config = dict(
    n_layer=8,
    d_model=704,
    n_head=11,
    n_kv_head=11,
    head_dim=64,
    d_mlp=1408,
    vocab_size=14155,
    activation='tanh_gelu',
    norm='layernorm',
    norm_place='pre',
    norm_eps=1e-05,
    positions='rope',
    rope_base=10000.0,
    rope_fraction=0.25,
    qk_norm=True,
    attn_scale=0.168,
    bias='none',
    tie_embeddings=False,
    parallel_block=True,
    init='uniform',
    init_std_qkv=0.0201,
    init_std_o=0.0201,
    init_std_up=0.0201,
    init_std_down=0.0,
    optimizer='adamw',
    lr=0.000857,
    beta1=0.9,
    beta2=0.95,
    weight_decay=0.17,
    lr_head=0.00408,
    warmup_steps=346,
    schedule='wsd',
    decay_fraction=0.656,
    decay_shape='linear',
    final_lr_fraction=0.1,
    batch_tokens=[65536, 131072, 196608],
    seq_len=512,
    doc_mask=False,
    train_tokens=702900000,
    steps=5848,
    dataset='wikipedia_en',
)
MLP neurons of a small language model. Each row is named by its layer, matrix (up: input weights) and neuron, and shows model dimensions 192-319. Each number is 128 + 32 x the weight over its row's rms, rounded and kept within 0 to 255. Numbers have three digits each.
Before each neuron's rows, "fires on" lists the tokens most often at its 100 highest values on Wikipedia text that the model never trained on. A number after a token or word is its count.

fires on: "," 67, " it" 8, "'s" 4, "s" 4
L2.up1224:092143153133157118117103137132067107117080097110111098125111091124108130116153114135111122131130100098146151140124103097073168129163116114104117160103141166061086142107102150073151100168062135130120110111172160110119150026120126165158188119159080099093149127090164089115108197096165178101120182101125135108152126089151159066066112196121129125188155130097173164107133106140109128161165

fires on: "0" 48, " " 12, " (" 8
L2.up402:154131137102082090162098158102102122145173151166142106118089126168074082079102105174093138114174159120103175132146138112143136202168133202091124126176128137125061158123192104123136126117070164123126150116176109148112098062127067141097114113069112140067154132102092096093151114140124125175076106091120161150128112198078163188120125107210095087140118131149058125141103136158148092068163

fires on: "-" 10, "30" 9, ":" 9, "28" 9, "ud" 9, "29" 5
L2.up31:112157058110148132165125127133085186146075133145024093129100088141152053158102230139174114123165073158132064159107173100169111155122167136128158129131077160103100109157071110132130129091084119128160107129134140122160108111111086149087137118129112066133104121125188150158127144121130099130104156137123110119160098037128117097165124119138167148141142109146197149105102136105133165141194

fires on: " for" 38, "-" 22, " For" 4
L2.up132:109101092119165125135125147118121090111144146153162057092121153166168089192150130166179102129195150041112187087173131147041129197101132152106081129128102116179156103113132147119139169141170124127092096096073122122155112086153186133122160141093122132166134132154136057132054147118118126103144188149110126118105083165078127164091072113093123139143162148100129190062136154159127124094094

fires on: " and" 34, "0" 24, "3" 21, "." 5, "1" 4
L2.up408:115178143116149109122121177140107113139148128161085074108074107160154132051100108144157049143104148150172108089146087161111135196123163131084109170171071154142121142171153112100088115126164145143120115105140124127120140090163133115163164100119124133082202097106139072095123121107186103115111122099126128121109145120113161099134125144181123130170190136115134147138110072179142147204173

fires on: " and" 27, "as" 19, " alongside" 4, "essa" 4, "k" 4
L2.up385:199161121117137166143137200150077107151142184150055145171121119152137127179144105114133143164156106129095112124147159153087140106086099155116119148083110103165129134068097111132133145174099079157094104144114105093192161086066067090122140138080110085209115156163124103136168099146060062128074152157112176146131127136144115143141094155091153083106167124162128144093096148117140124148143

fires on: "," 38, " September" 8, " August" 6, " country" 5, "Z" 5
L2.up1063:126135123148094179132116129141109107107123078103093084145068061141169103155146122179169163117107077143121129122089153135128126095175112183096050162120121065111204125126118133150119145189121101092151101180159113100159138067131118100101119122132149118165159159144144102114112143143170172179069141133125164115098148125101119086105163106035138137117106140066144092107103112108124063229153

fires on: "." 30, "le" 7, "0" 6, " for" 5, " I" 4
L2.up1211:142104117119119149118075205145100088128173166158140104066103099140145142155190121117132157085148123143130088141086167172107125150139158161132131111155095102096091065086110140129132166171136173169120120161134128098162118113126081094151048132074166160129162146092086075127101125124168120147144092143189176159146087175119088097140105116152151135147128128086111114115118158096130123134123

fires on: " " 28, " was" 13, " in" 11, " is" 4, " vocals" 4
L2.up1053:133117108148119143121111073146068166148143105104133155069181164085123170098037111152141121083140111102085105093162114094106080071149174162152126086115109089149152129102161105117188069092073135183100121151060116150131139149161121147154135155167102122133151146108122159121147108141106117166210124161168122119111098123130144165090100144138161096131118016099148146177130121074129136195229

fires on: "," 83
L2.up1217:118182094122148160173125167089091142129141126161149154149107103176133150117080102118103179165116131087150123074155108162138107177157093183149122192132150118076140162134134165127083145150130151146153122133176151111113150118142184117096093165175103111167167146116147168121138091140134130210202088114125104101162127111163171159194124116180149119136161041094099066123126123141151135127143

fires on: " " 40, "ang" 6, "ic" 4, "den" 4, "30" 4
L2.up1210:155103082182127150096119174074137119149067183125020152120122159190131060119183174153113204156171120194079173095056119138152138136139136143152085119108107121110141070124101142145136092095132174116128112098134120088087139126079207131128128102191121097125074162114138125118116174137148136102116111172148157093096143168154072135112186129107121129131095133126155070086090098212124202155131

fires on: " L" 20, "2" 11, " recorded" 6, " on" 6, " five" 5, " round" 4
L2.up960:112131098060117059089163145122156097117137172098161124084185167113157122148122110156149132070187142057185050083107133087083123120160158125112165146209094141108098121174148127126099141137119128150136110097147191110079143099085137163127127142133127149105141161084146173121206107188079171144143138135138138157166116192095176101119190122064096168068116142164103124163108118143097099168165

fires on: "–" 95, "-" 5
L2.up1091:141134108142092133116108154109121121135079118134081137134148170107150110130110203102106113144142104068142162115122174100097153111085080167151115166124139158093173127098068177133097139060063137166084126160178127084142235144108149131103111132111128118162171141131100153134130130132149082142155078049135102097180088099138086138142171142102148128134123132202132120148099112162102115096146

fires on: "," 70, "it" 6, " Year" 6, "or" 5
L2.up540:115175127120144130135169134152061053127146113131130120086107106151103106102117120159084073202141106147156104086073080054181169181152153163148161120177189141109152135104100101125149093218072126139160136158099112101082139072075118108124133132137074101176176105090082139132120101125082108121158111099127094101157139165136150189109157125134089087133112098097123110089147131184202122163184

fires on: "ovich" 22, " Tom" 11, "ler" 7, " McG" 6, "ova" 5, "ors" 4
L2.up643:098097156093141065126191160124144081130144182118066123185134074102149062106125142095114127079184093107130221098119154105094095047145109133148210111092112115105094069113134115114123156101157141148068150127143107086084145108125114125142105148154153094126119179041093109128018142112170106127122104114150204132119131102121153158103164112134133115144139139113171131166122143097174139150061

fires on: "er" 34, "\"" 18, "a" 6, "ier" 4
L2.up126:130146102141117093102136176099101178160115179162121201150151101045122138173155191170100174139155135082105210142101128167143177160137120082143136145134167108168118147125151167135093114163120077090133118168184186094156181076122122132076037209127133097172044129185141170121108131092108124226172098150157118106114155141060183096154105169135221129090137056122124119162100073093103128149127

fires on: " |" 43, "'s" 10, "\n" 8, " he" 6, "," 5, "B" 5
L2.up609:172142158141181137155074122097135115152151096090064167144105160168147152122115114127142124122096134182142102123118168126090131118087145131183107145137107117083134093136119151124105103109112107197135108171178137044157114128109110107158176133184130124143094133180108188091098086133170093099096157127173128110098103098120126131168127174139173103112172117108086096090149090156124113209073

fires on: " |\n" 94, ")\n" 4
L2.up1215:145131118164113125168139115101063101141073139087072144179081153165136163119133152083121129177116101161175135090164092172114167183110126158159166125161122112136071164171116158130154139112122109143117159110176104131175147097112103114195090124133175123151114128110107164124126166111165124206120088184120190138139102164109171075154171151141148101057149128059149128153105126139179119138169

fires on: " |" 31, " available" 7, "ets" 5, "akes" 4, "alls" 4, ":" 4
L2.up866:071114106102088107160122129149131123162143162135166128163140124167110113088039192108130053113163169115117144113086089066112087101094123104150171133161137110154101127121102159118076119104087095132157086110182143143184173144064122101148127099117091149112145157071228106157165085055067141092178109142089077110174118137158183162128122103111163106075128112142130105101150111130132128188150

fires on: " (" 42, " place" 5, "a" 5, " “" 4
L2.up147:114082172103093111126141141123141156072073128158150108110114068156102139115115124135127132138142126108088111152183127175101147129168063108152146144137095149103133163143123113104111096194113123159190121110136071163128074122113090151108149086080147110133084167130104091144093124122091152166121078128128113245123122163164177126148135164136181122109138159096113081098057111059161157089121

fires on: " and" 78, " of" 13
L2.up816:147144136149163114125115135117118116105109143106108136133077137157128075122122129172116109153107143169133164086193161122112077165126100137096110182166121137093143137095137138128103154054146167156091060124177096147136147142168168135136145150084137172137104119145132084059185130070190133145127120120188163116133178149071143062117108121151141165091124102134111122110182100118122154150173

fires on: " |" 33, "st" 22, " " 10
L2.up525:184186105148140147143155131092107148140063140108143156129133142136091068116105129172113163110110118134110139130039059130145145130124076119212114112147148172105053124158148109145134125135136147155141118157182121151108125067104175096155172110116081073160098194131158148156185132163099099102095115111141178117125156140125139131162153148173101141141187152116105071136127143174155114156190

fires on: " |" 29, " " 22, "–" 17, " hand" 5, " way" 4
L2.up1266:168071134101092155179109129163134098117151120139127134085102114179099175124102100148135091138128134114147050138095105205156102110085177101145110166132126130130125100127100092099155128125087144151167173152151140078105120177182088116110159130115126101152087118125127132116063132126138160152108118140170116145148134091114117201183135143104123157133126130093127112147142121111169124152127

fires on: "A" 16, " A" 11, "0" 10, "as" 9, "eg" 5
L2.up858:096199092082153133181149165094147180128148133124095141091234030157089077111098147150077133096121105129074049158027148133170102158047116121138125134166106100126179111091144190108090156182215114151153112171105104075123118062131122139129083197093154189134094137112109124115135121141135160122107109168112115166094129199124114120101105146147095145132122087106129143169127192133093162152079

fires on: ":" 41, " and" 10, " other" 5, "ons" 5, " by" 4
L2.up1021:103119133109143137128120096198110148103141118164155073108116130116182160047116079158161123094120141114117151093121084041162112135164146136080121176170096135133099126126150105123134140187099143150135096172163126127078155144139132180124075134095147081102097188138108132140080148081168125136151120094174132116145121141144131140147091155166109101186147074107130074095119116151150108151151

fires on: ":" 23, "1" 20, " " 19, " was" 11, " /" 4, " is" 4
L2.up1035:159058047160052182095102171082123087158116126119087110126089170152134070122158124137168092120143103090127107137129161079112102092082103131120102173104188117112169108111072129118147109105134117108127126077137140086142155110149094118103236125126051162191132174108085101100135126082143131111124133122121140135146127146134157117106105158130140155097077122117154146035105078102130157195115

fires on: "," 72, " first" 13, " last" 6
L2.up325:177167155201062177120061148195129099131118134097102131155088138123167164167144193132101125141118130098111100132097118173091146130120156105101054053058127050128140158135083141129142157177095131115075153083154180118164180162068136148103192172138174100139133108092126170138075099153197146147095119173120109124110141090130143105088136121078118165157135103101124115075110149179161156165153

fires on: " –" 16, "0" 14, " were" 9, " was" 6, ":" 5
L2.up570:107070150093114100156097113100121175164131125153101094136103138155079127138111135137130180185130111126139097155083116122084136119058145089107104183123179076182101155178149130111123121098118122124098218132086137140128111135140185182143160136111094122170083179101108090107132158137140176155136188146159122151129121085100103096155080120156170062143104153103151196137137154157110151136133

fires on: " as" 19, "0" 12, " was" 10, "6" 6, "2" 6
L2.up878:129129090129185105173115165144157156072118132142122111122157128118136124128147111052108114122125162164156144134132093129178160113178153130107106139147156184141110163166132171079153120138116085141136087113097130155059116127134097132146137112136135065090132137140157133122160189174104160131126096113104112121155135122122135102142175196083158136199136137143088165091141101144076103115124

fires on: " a" 22, "'s" 8, "ately" 7, "s" 5, "is" 4, " by" 4
L2.up553:110076135135141085144076151073141146141127101114135140176168121200097108214167150120116086223118139083104111139090137140142136131133093087142097089120181142168071148106044115124088108147167131149124113136067145151116158158049190112157117165093159095114130196151117104170087100209109135111177122143117165140102126105151059099107122142077166111106128147151155082106124097152144144149119

fires on: "–" 51, "man" 6, " Hispanic" 4
L2.up1068:164155156093137147107142160162118153036134109075088103075119095165107091150124129191131140119153158110129098107115218072131072152134103080192173114108156144120091093130160142131127098075134102136187127167153139081178119137173098186113200147193130145085126137147136100136076159127157154077100137152155171107134072176123156098061198161083144107056085120102158148138091152085132156069179

fires on: "2" 17, "4" 9, "A" 8, "R" 7, "3" 6, "ed" 4
L2.up283:092045123167091146127140085137089082083161185104145153175149121125161188170070108146155121109123145104067113106092128152163113060149100088144166172169081139176100103118087197111152162177128165096144146119116114145113128138105162085139140155081157135154146167152109102112105184205115158170089145132092152110191115103115146137121127091113113150188084129106140112101089138135152050119068

fires on: ":" 36, "ox" 13, "," 10, "th" 7
L2.up1202:072125098145119128101067190125041147127124157122111187125125125158114167131141191148112122100096129047118166141084136143114174153123137126076112103155147110124113151175136126119176113159133125126096171072144170131097155103060175090192135141130122092071148150117075084058156100140119113136131144127185175101132105099064130143104159168138154081109190095123128230168132086168124206192149

fires on: " as" 25, "," 22, ";" 9
L2.up840:173130144131103117163186133142059127102122118108090166082075129139104125156103143070125151139178079109113107153084143079172116139073113113175148134169101119141087096165190131139146134104103052124113192127139121121118133114110119093173084138114123112118094135137068111150108111145119157174096138175154116152156100067107103169140168147107112171135177174121155126126118154088136129081128

fires on: "," 29, "-" 23, "r" 6, "ard" 5, " Steam" 4
L2.up1249:087126115125175162120106183149074125095087149156141142122176015110133075120140204133101126126129117147071101159143142130114135098103128141124160161135184115081125152119162135104125115091112193127193074071097069150144147143099164124157153231169116091117114146146139134091113105118101136125119162145163146095214089147155159155166114128168158156133144100104151121129108144146119105154152

fires on: "," 22, " and" 14, "ed" 8, " for" 7, " On" 6
L2.up618:157111155152103159163170115119097145114090092120158103123204106159191142098128093077155097072118129158155116126134152119127099084170154105081118179109108153156142138137105116135094120158099200110153102120127119149068157136129110126142164142090108150137186165039178145111101112136111082118177191109089168123143138155072158142127100137107143099084154111131128075142143109126100081086180

fires on: "," 41, "4" 11, "3" 9, "5" 9, "2" 7
L2.up673:143123184122151133125149151175120143085141113143048131139132156149131124125176105071115085134141094152148128135186161111137124145162139187136158204200118186091148179101178145101158140151128178111162086099141109110073093085139124068079130118094152085059148159172129114156140159181083137195071090102080144121146103141084143103148096153183155100127194147104125111141089151140084094159084

fires on: ":" 36, "2" 12, "a" 7, "1" 6, "al" 5, "s" 4
L2.up367:106160178128159078124160118140151100098228113137150139171104156112172115116134089086113128143150179153085161092162136099161140163218111111053190149114147144145177093100096117135106123083141150105159157162104102092139115150105148088114170115174099097131128143135101064134228115161137152116105134118175124108183065160083129104171096131111115150159117119138068116085103146101104119128168

fires on: "m" 15, " career" 10, " time" 8, "c" 7, "M" 7, " creation" 6
L2.up756:113130107083098136123124102153116180152154184116141154106122129168112112156126197074137095123141141096064155081152069105079099091047109180075117119089098090120148178112104113114173105168153123127166118114154094133120181169109147117143135113115090114109188159115152148125157176134188114136153100155136148102100143152137198067035148123163156106081079093160157121142114131089157093130099

fires on: "19" 18, ":" 13, "T" 9, "P" 9, "B" 6, "R" 6
L2.up869:143157089121153098112097140132126154139142127100151155145086107109148074089161134159140156102075085113108142111160161098107144150191162111133142125128135136134180157100081129099082144174120144159127147126168171135107147127110129188111078144072147085130101175174152131152121104156112096141103160185134132111062142096152145156106054192114193101178144088149098107127104138111120165171078

fires on: "1" 28, "3" 20, "2" 13, "4" 10, "5" 6, "0" 5
L2.up817:123105083129120125097196180108106120132152126087093145079124151158162192082187142098126157112058146131181148129095121071094106187123136149140107151146086148086128119148175177151106181161101068120107109149161142158198189116052118175165158109093128147135077200137141112151140127134100187136164096127144118164237100122130149132126167130113153117157110084173069162099170115140086174168146

fires on: ":" 21, "-" 18, " of" 14, " featuring" 5, "ed" 4, " moved" 4
L2.up1301:147188126139089156078089162104064142157075111099095123121085090146108160124100117111182139076148095158135143116180189071120115069136072167123159176122075153143195126146138139123186171089120182136185075135107130104148147110177137103058133143191071097141091084139153099076097110108139131145127168152109094105123148090111151097137206206152116069080077134151135124127129103206129169143125

fires on: "s" 18, "S" 14, "C" 13, "B" 10, "F" 10, "P" 8
L2.up1230:093168092093150110113137129151081114108104104089074107115118169099129145110136150157142099166159108148116130123107191131131129163061076160098149168136165097081098136111078152111157083162099179129120104062161103090122142084107129105094158126127082101161127144152237069137132150113131120115111145097170180130134107109124130140126127149145126164152126106108091123108083144098129072120184

fires on: "–" 51, "00" 10, "-" 10, "20" 6
L2.up311:123102090143095159189155154127143131116112090077187130147126148115118079108123103096144110117164140095121209142117114086124143100098143136151163182167155107144116103130153123156102175055084186105145125130210182112108179139133120124163188143111108156128114152118101133155071113104097109143099156104136073114184157066152124122120137135137182092116124100130151098164121074126137142138130

fires on: "A" 32, "ilar" 7, "20" 6, " A" 6, " California" 4
L2.up535:115148087102137101177129228103146162114156099122133109165129056131123194158151153166139133116150153113081129125108151210144098136079130154115166166215054091154136078130139174123135144098145161145162110112156115086160132163181097108114123165153118124123098112119123081036157170121098081102072138113169123130108069119052093079097154127129145137169121136128094131103099122089112187106108

fires on: " of" 35, " tro" 5, " des" 5, " de" 5, "f" 5
L2.up453:155130132115152125153124131088105134148060155118075133097093107140080046109099108129156180154140109143205160110098120152140123108103155121064123138113127127112098111151134121144109112111134170159086105125157148142132132104110175189128098109139118136109120150143125091157163155183115127169116131170115145127148123108193079055099151108138169154122076128093153107122169165170131097159143

fires on: "00" 18, "." 17, "1" 14, ":" 7, "0" 7
L2.up1354:088127154114079151075126172157136111122115100110150097190072135105134094097136181144148106149106196122106093168126166176139128128138147174100128128172105143109115056141135190107121077143115125119148114002153078145134093118100113106141165062188116115074101241100118114070090177142099153110060149141096166130175129148080162162172159133074123123111105212143094156140157143166110125131105

fires on: "," 45, ":" 38, " for" 8, " and" 5
L2.up904:132168103139123090138151113155137122124146143150106158122080102165174165126108108132164107128177107108181138065089056091151087162166138148088081197099158100114120137081085149139165104203125165154123099106174133114107146148146175096107105141122141107160112168066160102137146123163133136155158161097139141110110124107182152137139099202138140102126136097102161095154099086118162080211128

fires on: " /" 44, "st" 14, " vice" 5, "–" 5
L2.up1260:171126137136093146080130127075121150134105148081081109178076156128185158096156118109122120141180104149187186122133114019118089121087139111176088120175152121135121138116112139152117124163088179167110071141151091139168192097153156158157098181155109114118123174107159112189097186126071124153113132154178107117219092087111106137097155189132141088102114120174111126117167131125125139123108

fires on: " |" 29, " of" 16, " from" 12, ")" 5
L2.up113:169128151138149119118165133132115071117063088129128115146124125061094091130080169156132110136122167098124121120130064153191169096099137121101111111169121148089130147123124141138151114171099151147142146077134113166067099176033152083154126115137110100099131176147110132152063121101109116199134122153129187094155077128100158166150168133141137111105165097105112164139107098122136076138124

fires on: "." 36, "y" 13, "W" 9
L2.up788:084169173056153123130149135125126133123140071157117072134089160122076137151126167101108109175146130155092086058182148120153090079141124110132078129148120115140157075112071196103127116095168134146108125081142116163114093159104166120135134093131121086079104128138145107082134145116126153119082170128120130147138140149178147120150132149106139183176131171132144105125109083143124116125146

fires on: "." 41, " the" 23, "==" 11, " as" 10, "===" 4
L2.up418:111167091140107078125164112095119176137130157102124165172113068122134131121071157102127179156130125098121146084108154104102137113131125159138143141117152146157094113117128142129106100140142069156089117135157091125110157086136136102126145106099112121174077120120114127092122141100093110164168070172115178131119127126131135078107150126081097121107096142152197117127101142125115155108113

fires on: "B" 19, "-" 14, ":" 14, "R" 13, "b" 12
L2.up712:189178101131161153102145144107172140099120123137116169135106149114150136117095083085181118112097076081135120065132089107117161160156095088150159153131126070174141100101128131139096139128134157142131089136084131076165168064145171117183135145141123143133061096107154163112120153167118138174132147127121118124164060112068108143154120109104091109050119161101125130109131127118157110150123

fires on: " |" 72, "ks" 4
L2.up100:119124160073093107107110131172131125124113107086115086110123092093147111082108090172143105128106142106149101137080119133100093163116172136091063144130102126128052137106135118154141173152099086107148128240149162037139208071151096160088142152144084112162117158143180117118143134084130092164143094141129143145114132177103178132171119157115147128129154171106101150145147110161154100220120

fires on: " which" 27, "6" 23, " that" 10, "2" 8, "4" 7, "ed" 4
L2.up685:090148093090186124138047135152094124162152151178077158138115125137064103125117143097142082145127111108109186159147166157128098112112108097078130097105135162101156154138142151086113072122125091181157123107121084109126172159149162085090149129147068071126157162108103098106116147148112112156114151134091141145095124124101155106093187180152177141174160127200101148179178102160053147089224

fires on: " to" 22, "\n\n" 20, "born" 9, "5" 5, ".\n\n" 5, "1" 5
L2.up65:119152128161164110161168155111071128152141132147093119149124106121144137128098114111114083184160107124163134067138097167125132135175107091078084190130150146125105190137108163114142089151149152128095119115170090116114172128137164138136144134112111080116175098125138118116137158115151188133150114126124129111132129105121140103101152156079115112164086080149115133187117105098152163139134

fires on: " |" 54, "A" 13, " –" 5, " State" 4
L2.up793:144138141135083099129110115130145098144128118164143133084137178129131111108103146100142046110111100137182097136099098135139127102145139118114173136144151137086078061183086188141126134141078157199125080090105129117122132057132139121116136110106101153121172182136149146119128189113105121107110104113113134173200118099095178106107162133129145059111150144121103148202146098152094106143143

fires on: ";" 27, " |" 25, "A" 11
L2.up919:102103127071096123138125126127136176125105131114114105132116084131116130086093088175119068101106101119100109137116136169076121124059116135126105125186131122187076065095094162139117072128158119099125121158169099136117105097172158144208151121130095124129136182106156088106129117157082183090154093128080148137208099155178177110140115137119115121141115146119165083122138126173067178162099

fires on: " and" 55, " review" 5, " official" 5
L2.up653:107151136103146101108105156099108151144094169135072078060111082111123113100149156132149090184180111132137067130154197094150117096136152100094132168121140114088185085102112112117086126153130068096158097103101133107123115091145164136129161215132087145098089147171185056137120100129159162165095180210093161129185126158100151087149085150102093183132073117167121168085181104195090200174132

fires on: "," 44, " " 27, " at" 5, ":" 4
L2.up496:125132068177148155178150129147084136111130107156137223120092153115177090093138179118139155153101103127088198112108093159126188097203112163145131152116119161153151079129106143103114120184111118147151068062155137140145101135082138104131119105084142092112160084148154130136141162136174146144150081122159136126159097070072144077145120131183148148061098151128173060148142104082196051200187

fires on: "," 45, "–" 12, " for" 5, "'S" 4
L2.up870:103139120135118033206133148114113088125147136144143117103114126141076148123074144171088128090115155179088120149160164198100120156127118159144099125136079155133154085147167073119092102114131114099151150115112137123120162115091098150159171174160147159070153043154126074122113191048066159111100068159132097128150100152109098138115177152160194138144117132120169115110079142159120122139218

fires on: "," 62, " (" 8, " and" 8, " is" 5, " |" 4
L2.up784:090141097089142162144156125132119119134099100146159145094133150127168111107092148051106129195131098136151136053186058144120183149135166171154160121120122134133131129154125185131092157129115167114123132130137191166117167082089129113065155192129106099106134121157132138134131165147101123206118103091095111105142128125098146078118127141156158096114190085128152079127099112134172087144139

fires on: " |" 44, "5" 10, "8" 8, "4" 7, " " 7
L2.up160:157154070120150177165115138140116133142089179115103111135087084115134124095143160134197119135142111147126137082126101132132100159122128132207108142175085119172147149108145111128089129150116160118155110146158126082184185148078091155177132092114140149187100157083154084116179107118112119118104128180138130142134152168105165186160154161156164073040101126106111116041072100145159117157125

fires on: "," 61, "19" 6
L2.up358:086100087103133129124153146136139075081158109053136145056129106108142146169121125126150127154120146070126111112109099104127138132151191209145146160145159142069115091174140196124099093090082165115179135093166155132125130136099129102130118159171129158093168089096185175139071133121138138141141166092055099118175123166098124182117142110055137176119188145147156133116122118105129146134068

fires on: "," 32, " with" 7, "st" 5, " fact" 4, "m" 4, "00" 4
L2.up130:157149138117149106096165124128108089119111095151143174128117104170130195179193130144076120081123121128105134089084137180058138103115137172167028100151180060089190159125094120120130176128122095095107098138127158083136172118130145128075139092122153157123060157107103150152164140157136098126138113160181104154101203174072112094103137128165107158161108097087136098117156099096105105150103

fires on: "s" 17, ")" 11, "F" 9, "CA" 7, ")," 7, "ai" 5
L2.up917:125181135097133095128153182157120169107111113055140150225129050111087120126128145180116181105100159069130164139183187171112125167119129167089145175174148109119133133150124121080143122156059107147148095087158124088196201062117122152150163160141124154091103127117199114085076205090154158136076134154166105136103065112088138159109129139102185111143107177109106119113151139120094137135158

fires on: "00" 25, "\n\n" 24, "0" 24, " and" 5, " First" 4
L2.up168:139162145163165096099135146115086156157080099122120099124128117142182134149184126141128112141177107103087124158144167110155102100159171143102131095125145137133140148153098152138116092156093169149117097055215138097130186145116135085125177168131051061118158160120184099132119156115101182159130117153113099122156138138129134071129139160093169121109048094182106161119105111119163188092154

fires on: ":" 24, " In" 15, " After" 14, " " 6, " was" 4
L2.up1372:135147077170134131138158133111134107121064146152154137082095163190135144072109092104189074188144153073162142084131109111076176146170139162119126151169108138202056109114146111143143122107111123181144109127124103112102138098101181153140147126178122154108156080111106202097105074131179192184147126121137125127157097143188109101113087128107133075111099126125134148128106158116152142134115

fires on: ";" 25, ":" 15, " -" 7, " Sport" 5, " " 5, "2" 5
L2.up1164:140098077089139108116122154127154211122137093127103176143087096095110189160130142127164156099116123134128130107204162150164131153106127098119135171197185094145104103166118146092077105120138099167087129131105169106197140121131110139137135181173130149164057083210129097109202104080168139136147109148157152191157099095138124156099177161189105115125144144191116126124135131115139145097151

fires on: "a" 11, ")" 11, " as" 9, " engine" 7, "dale" 7, " climb" 5
L2.up128:151145108138058095140097152094103131164127136113176108128181169127112164120118197123159134181109119128194127147079108096081179122116114186136153148044111131130140151144061169100142086103088136139114127147131116133106134119111124082105149139089022110155146150112188152099169124101088097094162085109095163126160180134160106091129141194118175137107080129178084147111131142108151150119177

fires on: "0" 26, " |\n" 14, " pm" 5, " authorities" 4, " B" 4
L2.up49:148136095099092099158127186111073079154150100161152124170110150110162165112136155151118126103119138087111152113104118124168160142095145120176139148153153138135100144109159143080115133095137159139134145119173133177152133156101082129196147069124145130148056143104101142126123128076182191135129111154157131117117119163103135149125164090144104133069057105151173169106140134094148177150122

fires on: " was" 36, "," 17, " served" 14, "'s" 9
L2.up21:168138131129172149109127139113059095080125137106097094096055146135137098096130085120077125168084085121148199145224144085133115140071112148067132197136182135099121153129126068096094086131062140144150129134118172080148148084185102102134178156109122106163145119117151119105140093077187121109141123144188124135123108107120109119147084155159144095146108083149145161071132120160150193090174

fires on: " " 91, "," 4
L2.up803:161100104144121152114172167115157077102133129117123129124139096153155147093095175101219143181094074080139104081119103152156118150133120130108156188074083099145091090078174091128138123164105162163129103110120130060127176115143093120122069105052121139163178148071146098130139136127107146155113170103166110101103132127088118149146109149165135130128105114118108115111101091132137141108095

fires on: "19" 21, "ent" 13, " of" 10, "6" 10, "ves" 5
L2.up1075:122103139039138149158188122114149159126119150140074120129045094077133100153169154125097170105148089110160196144135186124118141193146122110115107107113172130160126140177080097123111143142127116188122105155128072132156111118122154171154134119140124136144148154187142071101096136139148138169124131115186146111067142085113111111132117108094155148088117151105146142169091096127084134130134

fires on: " " 43, "er" 8, "d" 4, "," 4
L2.up412:188151108166120147136114150098130111119110125146094080090121112177157106151132120105172096161143120121081203123098093116104094203066128081065127167119122114111139126093089116076156095144130152177166099196054118065163113133105128064123063168084130183183144175126165108120076143116151130131125138144225075109113136101150105152146115134143092118142111117151149113109086142110114155103102

fires on: "," 47, "ES" 6, "91" 4
L2.up1176:105089060127169174159162140121156107104123126119131122097128159143164109108149108100173137140126159147145081108159113137104158151127143153168079119115146094062140123104200136114096152131086122121137188067112116120140160097099140174146089110085132178132129182108169092133121107106142101121110070101150127153149092176090124118098097126167149175105106110082135081169175098074117118135094

fires on: "–" 83, "-" 8, " Stan" 4
L2.up1357:129118158160074168156125122100100109126068123135061097097100136131177161135091083129133145144152112150123150136149159082133149111133160160185080153128149115136136101105123124112129114170095092133160102124150112105140198060167090128079108147178153127118157108116096140115102127127130093191124129056174075100145135115111081136111095127115109105155147164154139109082128116150139162105168